From a checkpoint of a small transformer trained on Wikipedia.
Size: 26 layers, width 320, MLP 1280 GELU.
Architecture: learned and rotary positions, tied embeddings.
MLP neurons of a small language model. Each row is named by its layer, matrix (down: output weights) and neuron, and shows model dimensions 0-159. Each number is 500 + 50 x the weight over its row's rms, rounded and kept within 0 to 999. Numbers have three digits each.
A block is one neuron, or neurons of one layer that tend to fire together. Before each block is what it responds to, as a language model described it from the Wikipedia text at the highest values.

Say/use verbs, paragraph breaks
L14.down292:485505420509487435486510511528543459512500493457450539490487494578575548533472510498432411432518520466526530443523486448468489557561474455503447537396542494469447354477529512498469548487551511461359530497541569525490509490512457501503527464563450419475476465518499536464537455471496506537474509490419467520534531495462586490490485530521472442456502524461507507570490508503525498498560473491491554499466489560608479608559477579426470540500426502435446473479485520426484494551544505

Word-initial fragment "par"
L4.down24:514517514494487528480512542548509439535470459558409541483547469580623428454584607490480493572527457482451476447488454450536542593459458477497540585528376478453510477589499477507405500561427498509402455458510507490452479485482527514450467465508451497441352449543543509433564562560431578452583547456528462546427505573463412558455403462465430432465473484450507518539526419571485530574501595469527501521454503379547548468534396448562431471467526421423523486471559532461567462481529559
L4.down230:464518542358506487450523559468407548431433462575425536561485489588430462434579480621419541532492384492530475497554488580553522581514525491417380507551412509527477477379505463523570495469455492521480493506459544525450453445472520585464452576495425529480542465410447518460398509462543547434532516524621480569538577574591550599501512451487449447527552454434527539469503532470475452425488444516526469617533491541552483460479492548539497449411565519574518479539439496464554537477496534
L4.down412:483455465410459516496503506660397557466478456549509471520600473562462508506418483508496537504424498456514480437492515586504441551526477497427414590485502480521527450466484562499471511504470576474504481504518523476453460542480508602568573531433395571538470377483476495479416504476466533417602521483535492534491571503521558563484521597586423447577573432487496556542470393500498534428488493465567537553494484525510441441452524565478519580416507469532493545474492424478442469433531493
L4.down568:545519558384445401522444551467438547434533480512368508456588553469469477538425484481572494390541518413473503479510505505476462433415482458503533461630464483604528454529425628548438513452537480546553630477494453489536476542492470470478528465416439469474434520512459456483517506537517461520479504451498526527494517463467445583578458522429460492574510507622555443541533419531443477512520528433561594521476451478511475523581406511454478512453510510524580470500455462455408465495483452

Time-unit nouns
L16.down21:454488535576515558422488516499483424518502495560467468402481513524435504483493462529487538466466562552528531471498423451557401409477489504557477574535448443553503505449490481551424537461559586431463406543592480534542474542475429523501600449546488503530476445540452588461589580505423469642499461483598463553511511456450591489520553476522546448495443527608570514539521547505498394499563573423438516594506480553544495495461457505502490476469509550505557519496481574537492519521476507
L16.down84:503427505623507519548574418528536516542495391552474501434450514516514578458556605418421477503539510476515632515484477514587433444369530445505512404497471466482499562510439458565494545615494517518459537521541578522490508562402434524559375446509586551484481507538571454422483509532414564486494523408489400488451426406524497471569534497569458561396481465473507524543453577499453535495511456518478509454456592568543522580539475474517468553541454472548543475543399448538447517457480452
L16.down263:553533454571544505535528488473473444477433460480566558518443529459567474478471468465465555480484550476490464481443496462532485484435421436543571413500519475551512425412498502511458465500514444499451551497538533511447537495465509483506478498583466454437472402528567597555503564418509549383631529503450568562464509558453478526529509545580521470433550519500489513475526571523442536433487461484571491444597512506550394568372527536516537524530576673557470468514431535517581500450514447
L16.down311:554521498468588411478570451466497419550463417551487447487547498406484601502541480520573474502512482485473583534535507499485495473466479511572502526495500489406596602491566510489573511416450470548591417369506513453454504496520519412437500498459522460526483517525474527484578480555484511557554510474470527558483517546532372574557544386576543462441568492473506609449573530532441524452473459425400558435468525493537531425583494502425594536575548523542449474466560502585539508485490420
L16.down517:566470497385577502562406494482591544528521479452550619478467392576447519515472515532531534496483434469457480444490494537474482554483491434494592461502511543571508547526574458448594438458484482447470521570557495453422483518508430598506545618493435467452438533447452509485531544462494549491446478494461519581445517443420466518479423524562535533531445568601425411508449579428499493519497496516437566491544469609486444578507547519654503506476504530523572533457475486569536535531467501
L16.down533:529445439463452556541433523488490528517596545512495487561434477466503530486461507540468507434536496457519438445486543475508532527476455569475456548487550493508476476438498500471486486492449490461579506531492438493428375528500535558452465509504433503563448527479510503489562524564529552460521572421497452505495619415546472465562585492494491398498418577488551510485529554488458447433508510471528455402552492489571531454560473575566512482467495452519526466536522555504441371494564504
L16.down676:529500469528477522609495472475452485556571492529436421466493362464506524633507458469420528471403516449475557540498504479527554522520498483427514474541543549409524471462478496546560581449563531495535473487430444545513441434462470465443486496538514469482518517517480493487451610523584515458458534562475442484512475545524415438550476573488545410617487464550491499474540572492537543449478582508595506516438428471613495539529489471503563540572527473460489474521545389470424465566514567
L16.down854:445562488350483523650484478419522632480552552537570479505449466409453513589546544475448586388502507402567504449540633548503436515525542489624556501478459419541567565427441477485542443540538391491476491513474542545514529523451478503476548468524434510530412495503408457518496484533612576514475506474520473484443513501480437454468467542472429516382555440565471478538515516573492520496500520560548570488493469509543474535426529544524528458539483559589494524529528461528414587518542514
L16.down863:512457445471505505496474523526542560527433535562500393492555392511503505492540449540538540382523530406409565528554403512542533500512562531456572513517483472458454590527510490592503475475554552583422528477591510511498463423481418418478532444457543551524575487571395440497462461530429518530567600597498474462474500515557470524529608452426545553486603495464466496562451435514536551404472430472608527475525617456597530474498547479390385451546528463531503511494527545428554501487529501
L16.down975:487518494551548474536535516529522484591455450550513616491510440495528414530461518481481434461468543463446409448519478494485466472511590533540514451580546410450352468480485570415455491445543521474501474508401450495427460449469519471520535464514475536503532549596533567493521517476532465507532505526523568514395472531457473567566504467525526546523493565544504336476584471518525454455529451545455494592549447527419569531430553393489479556604479482507446566525527469533559528375493607
L16.down994:407490524472411411431458432576432527361493463454525512463472497431492517549458466548501580456496490580503544454476548475535525470464610498491537517455534503470560535475457563509487476530477514523577492325428570450585614531484490461482567574530496468487472455402546496540480505574543489478515449528443468400515471470542406432494409510536592399601450498489492454506493484496499501595481496527607420540479604383511572570461448525508539509462502516504532599460495484511616589508549421
L16.down1031:530488400554444485529537483476516480538520511480471557563533531535467566519488463480376559532519519536411537537480546516519525559531575591541505489482462536512539521527487441541480567537519464463447547514448555552532460468525428477550457401554459491514485528441482472399515514487489511520491383483555509466522436492561514503459391501552487563455428523456489515513514530602585515425545554463549576482494488494495493426485501538469521433418460435547541439447430493478458509545420558
L16.down1156:556594449468451468469501406467441493545518502526469455503426508457467497567479497516472527446513510520419495518464445463546420381548535430526513471475412465556471417445475425538490429510533451515456618508447512516495535461458485433535457558568413490503458473475507511595474541424508572462510448459623487537474524460461436512510559616535416431503588521446542496477470507544567529526490482526534567470510492514556429587464538446506425405509487581531369476559493480548609540585485518
L16.down1173:455467474483529447526489529510514591565427479515494555481512497446450515525472458443518491538558449479399495486590441450499422335508484457478464579564474477488510441539448493533536509543515364418458472566494510493477443488511447559641483579525502562547542434500441440456563459558479542507437411423462480456605406515460506492549507525515479620515505578601535497429506369538517446542494549500413549551457475488514499517540486462447425563473572468574582470441579437556443510522500514
L16.down1230:443453415482454468427424477494513529592398523569428517567503489486487460535554528530486406477491553461532511490490526496438492444384518522475510606486500552511519510512395524518474447552511457495463475591514499509499555520475503344545604497515357498427457371490494505379445418491559493568561574429455533428512491524474503477424520529525530488499433505499569537504470551538491539537487545409454583482516509496563447424437581531409527479510609590531480623594395542449436419524603452
L16.down1267:451524549551462494475446471465549519556469483485535460489614521473490454446587447612470553513484416537529515539534557566382492554478588477526539421473525454523445542537499496511494529550422545572494667505412519556561503479505535478521511567456511517498502530525544432577412538562447589417483575517462487487476489454441431498438496572499514531468473530539480474498489591514534571602503501472397490482498440493421518424538567502468487516409400482410575487486447483492529512496479473

Mid-word fragments
L16.down28:465497536432510514467425498456362405507499505524507479591521501422568530561488407479421407579441423516540561435402493464478386583529500459638445470499512458430456397476529540552492471452449488572530576397555571552543550523506462490412534573552485460419382485468606503464534490531546539508455516468498512541557608480521508488579492493490566516514549472488512468487522449480514453566491499539483506507476578508467517470438562491532544441527465548466450486531485373449526474533458480
L16.down51:443486491525455500564532573610532588464468496503467640494568526546515543495486555480495506395508457488446519514493571560519396441448557508561463531570549525551435392469501532486483618572590445531599495454413533517518530565424522507483550442494452514443431435595531459446539547445488558508566484423499417498589495451539444540532554541540550535462542461492537412508520507439452485453469589572599546458486487476446438518465484486627422527505517495444478544543551414523493458499445520
L16.down64:524467486496474481605508588476495516517556487549474450546521504469605471553504502502467496575461535529470441443454471477532465578485575470511499497578541537522446627382632422521590437513493536503380488510488457604460488498499519589462527474388554513476499506491473603443522433521439457516470489478512522450506551547520580511485575555560478536513421493466521495484455531515495588458487583405551507516575457475566478449561378589579505490432444530527431437490511523504474496444469525
L16.down163:414488465450524560416507548493496418449491566529530526557493531457441540444575499461491508514414542565492518415461433440507515450513465466430529443551413491506587464464494498573410456575673520397459498521496507429407479464496439472506523555590405523539559438567523410522513459425477480454507506541590527428491586407539487500431375561539485518641446475536523510522525562433552492434431555464546457488597459515521512463421463504498540418466491577548535504513526467505499434524527616
L16.down202:545486580418440438461467585540482482544447522488524493605485470388515563398446431563532483476460526502575512474466542486539468557457548421527544542500539435524540535432521534483586507559540474463530448379483472618410470493480387478464421592563514485444504490409508475468515443591502513501498534453510510437588544492512459483524490516444537581506521580498485535492449505495505444459538456522516490381477468551473561564475551493505462473411516512548459479477459521494528501511556528
L16.down265:505545507578476449445493460482514510553434494571462481525523528548495505564499598563536426458440504564633550419417460504572531457524527472485533516520501512573535536385422415475515503493372483509540457497439370458497513497459565523513513423526556464410483498547532525488447483536450451432503532429480525469486523479518421461557569564497439551496489408427526461520478570560447557461511524560502503552514479485643411549520525475475515476486406451536465453612517429522511492457460523
L16.down440:495494532453488424412406423544441583455464587496491577427540535560601340461567513492534427488503582490490515450463577489514512440508436406541432539514454458464545480436586449535435484463527499424547452468490490440442441568488444546457577455538429558458524539468613524491568485540502522491493511575403525534597542474545538419483498480584443504484530550590473494502449550494576614404519596544504494605486542485483522566476433473534445554514544503508510441425455434478493485486454551
L16.down454:506532527536574580508476521436500495474407442463468576501551459465525426481532488462514526489519510475508604431511515630474514534493606464357523522538539502487494590578472481540529419465452437578395562499518512468432521463481503619595441544511533540481503430461537485488547527581454348513405491516463474507536439491507510491501470456499506515490425577455516485514627535417509572566398573527482486541459493508436477459498559444524481614543436522392549528437521546435521432537457460
L16.down470:515526521449493471459504517515479403607414526511459499458449464433498515473530481469494515469524510525541525589418484430524481441494491554457533467526521484520490526504480517529419479596494509472529529400501602557455411544520531563444529438537417576605487518450481545557508508535504404462566550489523539534504480446506445479561546614463600572527530524459604482452534468486480537457522527490505503460367479528487399410505551489549506497564434418578521606491469430427577439590486558
L16.down522:468430497496495499594529519410423540527391486527426512553565508567534480493564431423499521488439433529552516454478431411552510469509533497420459512436437481555489477542515539583482482516497462458446480491465546488526475491594493501556431567457429541451478467552488486435515600494379515504476476490469517441487511547511457516459472615532536462506432530535610548474486478456482469531520543449571428486478555408476537513504457494486546478499539550426504474511507544434589460478530386
L16.down571:473604498498483462394502537443521461493486409588473456581546530535527514363511514450489492623466445446530509454450548496439431448470555426555383484590548521529463483571549562508509496527462537543517386497461461454582528545523544499449511523473479444476399481548592608512541523553592475502548518475543506539524475555474541387547524509510458536433519478512411584541466481449552496563493482555469522526447494431563504528559455564556502561435438483464493464496539523480486409387476508
L16.down778:440483484457508558503513418517515465480602415545535522573541614502500508457433555549606581467415517427553418491506490465509534422453551533488495524487425544513564594519545443513472482546549532487451471500426545582526432454514504589526557470565508557541398468503472551505477508502405535465569494480497577499486488498501537528550436511601514507423462485473491537499395535501473528376409483502436661466505457484544445494469450426517438507563519458552478516506543543551505395552409568
L16.down812:497481492549499436539488556503468452464536462440500567525502501467540438444481441434449499507512488510568436485429482404539567553476537531492574521513537495481544450430416523483427502460553438452514444522441528518496530578540558527528470514506581505506465532525543541540474359539451478466487595564515446405451450620534600592556516562513477449402481500510586567483503520446471562466465476614484416491484573517504489449447445529541553467438528559464551545470479549508471495459480555
L16.down866:471515526582482451409520497488460566542499550539490570504522476453483553472529505574450533462427426529478468430452405580410399512530581469457525503458460504497532499505537532532506494500448490461424505541562533506465525477448586441466498454435398478516545452423444517495406601384476551533568466416489487576500448541581543415492464548429505492637563460461477460483440436463446415480495555435611542536495475525473486456495517586509452451419465477558507503528511599530420545554427514
L16.down1023:469355502433594512565381478414527449499454474532544484506438556582559503466491469497557474517514463472515580516525466401546449487554527542560489468462518486480473428468604521469527573481538553500563483495489509525500550372590513423462519473496508443488489584460461506530497520476576415447555502529521502496574437467523543441516609461529445486480506471607452483463430462422521435474441441515560497516437528482490471450545539461524569418631450530580484512446557477537612581519491545
L16.down1140:499489503438567561503545532522535438512382453528553480505534438550557402488554498538511509572481440511558525530436544512527503456375460484443426502530414467460514551469536512441593396514489465527546450553446488503557462537519491521426546506457574401570505480455431512506493541543539535556465480540523468600522482467450478448483452455427527433525452564510581459572511483645434493535459480408504421411587476551573522469540551468530491500559467479543537492436424546561432437552526517

Time in fixed phrases
L4.down100:546541543505515423501468575358454513529563505497481553580493483505529487510413434538368517535503531425518586563416511431540485455551493618548461448591474418475514477436533505532530551543442487487417584510394491502547496476424486528532424529487450513453500545412530481522506505536364530441507514438524481434517559498494528416507507503504448509468518505529548488548567572558501476541379489498553509444625470549514455453434520510539501385432504587529484421463550513556420468551470504
L4.down643:424534583429373528526610443655453424543493438596468536546466464458445486459499555472579617450481440514387529488486479537493461504543422478519486490596607501475476531492578517569526529529525434482496518497560535552464535603515480509471441563472515545474548446521471578470491551576625525597502586482560500585553548565454466538545524478519437498443489507479383485484492468469491498499556574492512526566501539585516469465480496485492429438514485567492521504402476494516504485461548504
L4.down650:423454563502361464426436460585601485562498601549513460549456497505439512540586598510473467499555449479537537462533475526541508446499528436611476469569520513482503459535547460458498632443507442454537559538458455472517522435417487578465404457532498484500465535528401501435497555572525500555558527545490421649512484598512515495475453474566503485517422450488558555465511510477490428476461504484553513534525527514446488674517499596530488592561480519538551474437483603492578528494546469
L4.down682:506615438619477578511444468567503481486471531597479505528474403479499481527502468563481546514506505535458467480512485482499488579476521483563489458483507504428522527482535508500523509480450497520496473448514511523318434506397533481563526475569418519459469433531489536502514623536594583464496526567628455556473433565510495491452448406545600451531581486514435391395527441463522485512464474546542505517430442569480479582505492519492503503583480533517572442479583492538558482569497465

Word-completing piece, mostly "man"
L14.down1065:515466498514404538423513494459522505603537516506466422484520673479391479587499454585486517456515536549483521500556492523458428549468556532526516420477514519487512550521577515542468424543490475479519538429512529502469550464566542504454479497495407548521491417536535481449473513423572479488500470503460477429428462465611522565556460473499515547500519465483482559549473463588427514415496502388481497488501535502434482423488539492567507619434447496469523491397466506475388490582401481

Clause-ending commas
L4.down22:486507407407507375472447498481480549572486447505445529523457398430445469512500429507542526530435513485497517458512437549495526446454549455629446440466465563512506520575524477436464477523556552540529512567466517398569398482454469444524486487558534542527483470464496475485516600492592547416565534495451495556550574447509434511495569468531517482533526543584461455608512505484459540525545447492547551544495557569504519487485460516499410551476427568477580476513436493473507398441430524
L4.down204:487549484494423480548534532599492433410422523560480522489531531432428574477500444530483456492471488573553539406488500552464496402513544512560507391498491504485453570569621499543503498439546552472465508497425495491470423427505498509535554498489475500477437365450486467494573542477483512443578517495507527538527499521508419503560498581534535526553513542433543584484561533541510536460517503434511548477517516549466430475476501496539449538456475466565402504535495538399443537402445548
L4.down797:533523481474446437478459514610504450494500495487546513420526534399520489512530411560489568536458398480545526440558516608520524498474437490533462416408540446487440556580596492550490519557494557533585508423510486358533516440510614601520380504553488481501456444507489460524465409461550433537496472468574488534434526527510469431446544481519501529481485548501422419493471561487458497424504483465453527567435488491529499417449491514541459523523472519539526495465534487586427488524400529
L4.down843:442546502623522540456494540558517421546457522533621496419596487532536464459502474555494446438478530461512544559477533585447471524434546525593512550480439501490431579518473542602502442484412441468497583503609590483442466489451564518500498475450587439553468430569480560501467505507535549489541450518448454428495434516394511491524447487393493603471495530510506437562509476473471534472530407466439521508439504537432523485510527432491455485499482432588490512505560484528563491509490550

Paragraph-break newlines
L16.down114:449500464465459581552522418545487526489443565512451493507422529506486535561499437498483397521439521486504370476432560461461526530486452484506534564552495564504446520469474493384406535517472496503540391477444478536490460525502553519567409463503397493463499539558516435522497550484478426471583595477415617499508532503529476523439557481463530521499534448472479535446497480466486499465503551547504536551560605473452482432573544505447514562495463411586567578488537545641479483440460492
L16.down134:575512461537533505429489591455503558584435485457529484542447489513397490497503467472495413590482498516535463565494363530524509536457570518469500535588561474559524443559595462553510519439505512508539497419526513549584494510478527508487468565489572531534478405519539555359513534517440519462505537544519401504524561556467561520498439470429496483548560391419538535508486564485484469455525562481509495503470557518461525521444441476551495582518445530434475542494505533519562430505492451
L16.down169:533551456427566470465546487557556552532433492540477554473516528438525458485470505561484544429534422506350505569501470564470484495544514525509474578477412625469515427444491468491467516557526476442520523527477473413497481540504391469486514555508625456495515525477525525477508429500502511520504412486543540526481464380496602490436483482429564498490549510505523479479478581453559537574507488453493509488466497528494516486491469557548463494535498436501521580526433454422510509559452452
L16.down190:565382605436549462541555528518517504467520589441504461511482473484576464523551443475519446454550500545453493452548620466404467539500455520577443427477494526557593551455560553522469430466486436438488544505521535551440493525466444519480454515604498510595460467499542505572489552477536551547451594528415525471515552532508414533467420555484536597484528509461411517514502394505519547515514393455548555464577492531544483462477492490494502433460497355511469491550552473488569467502401557
L16.down200:498470443381539514475496619503469523551482561472484486454449537518536517515517447468451481578410560550497531492399556473527475556455494589465499614458515581529404482571463534448493420498528530602471537465546444447552545506461506513405473514404526521400515491477563438488578443498519548618498550578512427568468424508459536444450520463534559535484524585470547486426529522427545494439469495532459520437507541447533576516511598499478576615542498547553471522455480579602561383529455511
L16.down396:436490553594553448420529513532416505500549550520548493488444531472531561624449482494427469411386549554535504492524506470400381476479551496513465454549456459613504535536522469470462479417486561532608433555547401498490445432590452505505547480470545455482462491511583553525493461475584465468436540513497600511570510439528434507487508566583421507506428494473519562521431454532540464468527456638514549490548449474432473447553438527489533539521517570493456509496506542448435515467497464
L16.down441:543392497390588537591422536402509510502510540405552542439496507495531490396535515597447386501541431519562528465503503494534519487585539395505546457373561368478496510464537453430412491438594518511505530422552434545488494458549519529462459513508510583555460544499586508488501619587496485430441496534430538527474462501520537574484509534574446532490573466567609461469533505553514439375514519514472456433532623428495572483554490532503574516478441532506521432469544586428463457551376474
L16.down472:449534511488481531516624537540448570494476528520574537589497599532537509392538525532516384451525433570501513541491453568553529491549497508461502434575520477502492571549521548430612488506483439537483421468426475558583540456552459500520548460580439571589580506536537526506493543556461533588425552520540530461531518486393484521503417534505549478477527501556460478488433460511613405491492507474546484490524435555499544553545434444493520516509541454432444429478490448608491540569482585
L16.down611:517599522550472501555479481517565546488513520513485564517467615497476407596502569542486517493584441445477480532521606526545451457481537502555449538531566438472564505531484538491558518565377430422455424512395519428504432439488459418460463526620408487482459425461598492502527454526479520479426426476491512476548526598480467475452494457466614463496539488486511519551478509413482386506539503560455486525463521392468537491410495464537500473525454471506550455548584464579555439452446488
L16.down734:536469531536474571480567593543512384424462454485481566500529512549508466533548554567532610456479475454492469505585518556513484508536472521493458534492522497513392501537538521477515490491462488469491434454533467439552486503480546476516473515455346475472562574422455496411540600407529551585523502453484484558539501535623450495401464561514540618545498461470546540537471479520510494465483471412504479475515558549487554562508529521515437507536540532475589521508374454515524550536431405
L16.down794:498511458368479493441575525558493534461535457510582489504585495486514541588563477471517481503543573480528447434540543501448484476508483508522534474480437482477504617500515610472491442536610449499505443347493528539468475530464468483474491541566508464474518513533463525459508477428466435548589498527519607527577538415429508547565482509522476435504473434518435567488541484542394512494454435531495469518478556503515548563533520445531563640446468529460509505506591471493589524528429554
L16.down838:486460445580495510508564505494592411489514489432433432489421515466528584514536469532518438491485526527417507420593432494557457490510416457533421490513552475505541352645479486586537443560500541497477440569478481482555574460556430516438462528452445546472455533438455554511534512499499541476467579453475518527495503504578572436524506447469468483506497519433543555515529504515498561521509442510574501537610527449512514476461449418484521517474553538451422475503420595482472522543559584
L16.down842:457545489495493459579441511445572503498494491551605477493431541404543556456523526490410477481455489484440461552561514541606418515445547521517537569467544486481477520517420416486434490412491505550435450509496508514493557544454506429443549403512517554483466500524502542491447534497451445568403451428396542487430462578511499493474451440475481509432462431449480494486548464552484523488520500513493483481534542489612532482582481506442509525508478546589428524512563516565444531514484486
L16.down903:546498507545514515510498542482562539605519578550448570373488406444508523444487441461485490533490479455402528523549497566447391506554545486535517504497444477585392571574471512533458429513456543479512472401479448512509600569529493477498482448463504544439473592536629492461463578418557451464450482568434456486501435577404569430454535483429522548480436498514456520485485501526516555508564523430520556498514408497445540504496508480542536516540512638478499529462527494470559599602372458
L16.down906:453532507567529464531440449505540465631493548506561527393468552562560576527554407495435463511498511517479539613558530509434456463501453586497456414466438452475435469511464513524498489527595509411467510509487546552534596539514504508482405457484643533562418546520540611553535517395485450529501505476465519443486475524525534513525510490464553483521533554530513529469546495530560545480548472456585508553515470569506459475543577480470530583556590519431484390471492524489589464580485574
L16.down1070:589448514537513470421491536493432503562447451544495476412441554512528518470586506514531441575455503622495459527483525540486447512549452547488517459527482488431526464449506489520450356492524497570507536449447489486486384516482495576480375560547464529497541534564547521532604594531506498508562540544537468549406558513375499491374475421502530447590525498502474464521525530538522443467473500497566467481550476535500585463472453436483476583537596487491465434494457488473607423535401361

Word-final subword completions
L14.down117:525445505449577473575538494430443458472490549498500454559487449465467506502555504469468519433434460418452471475509422540533460462450498514609511414504435472457506561452485538508478582603530455435575552503479565501430490548468515413531468478534474535455494467563504456561447533415493543561563577509479469489459526414571533529485655452504466486489562457500609499518519543576435509577523498513497671551490465537480431484434403582485555563517421540526484564527530442492485414497553468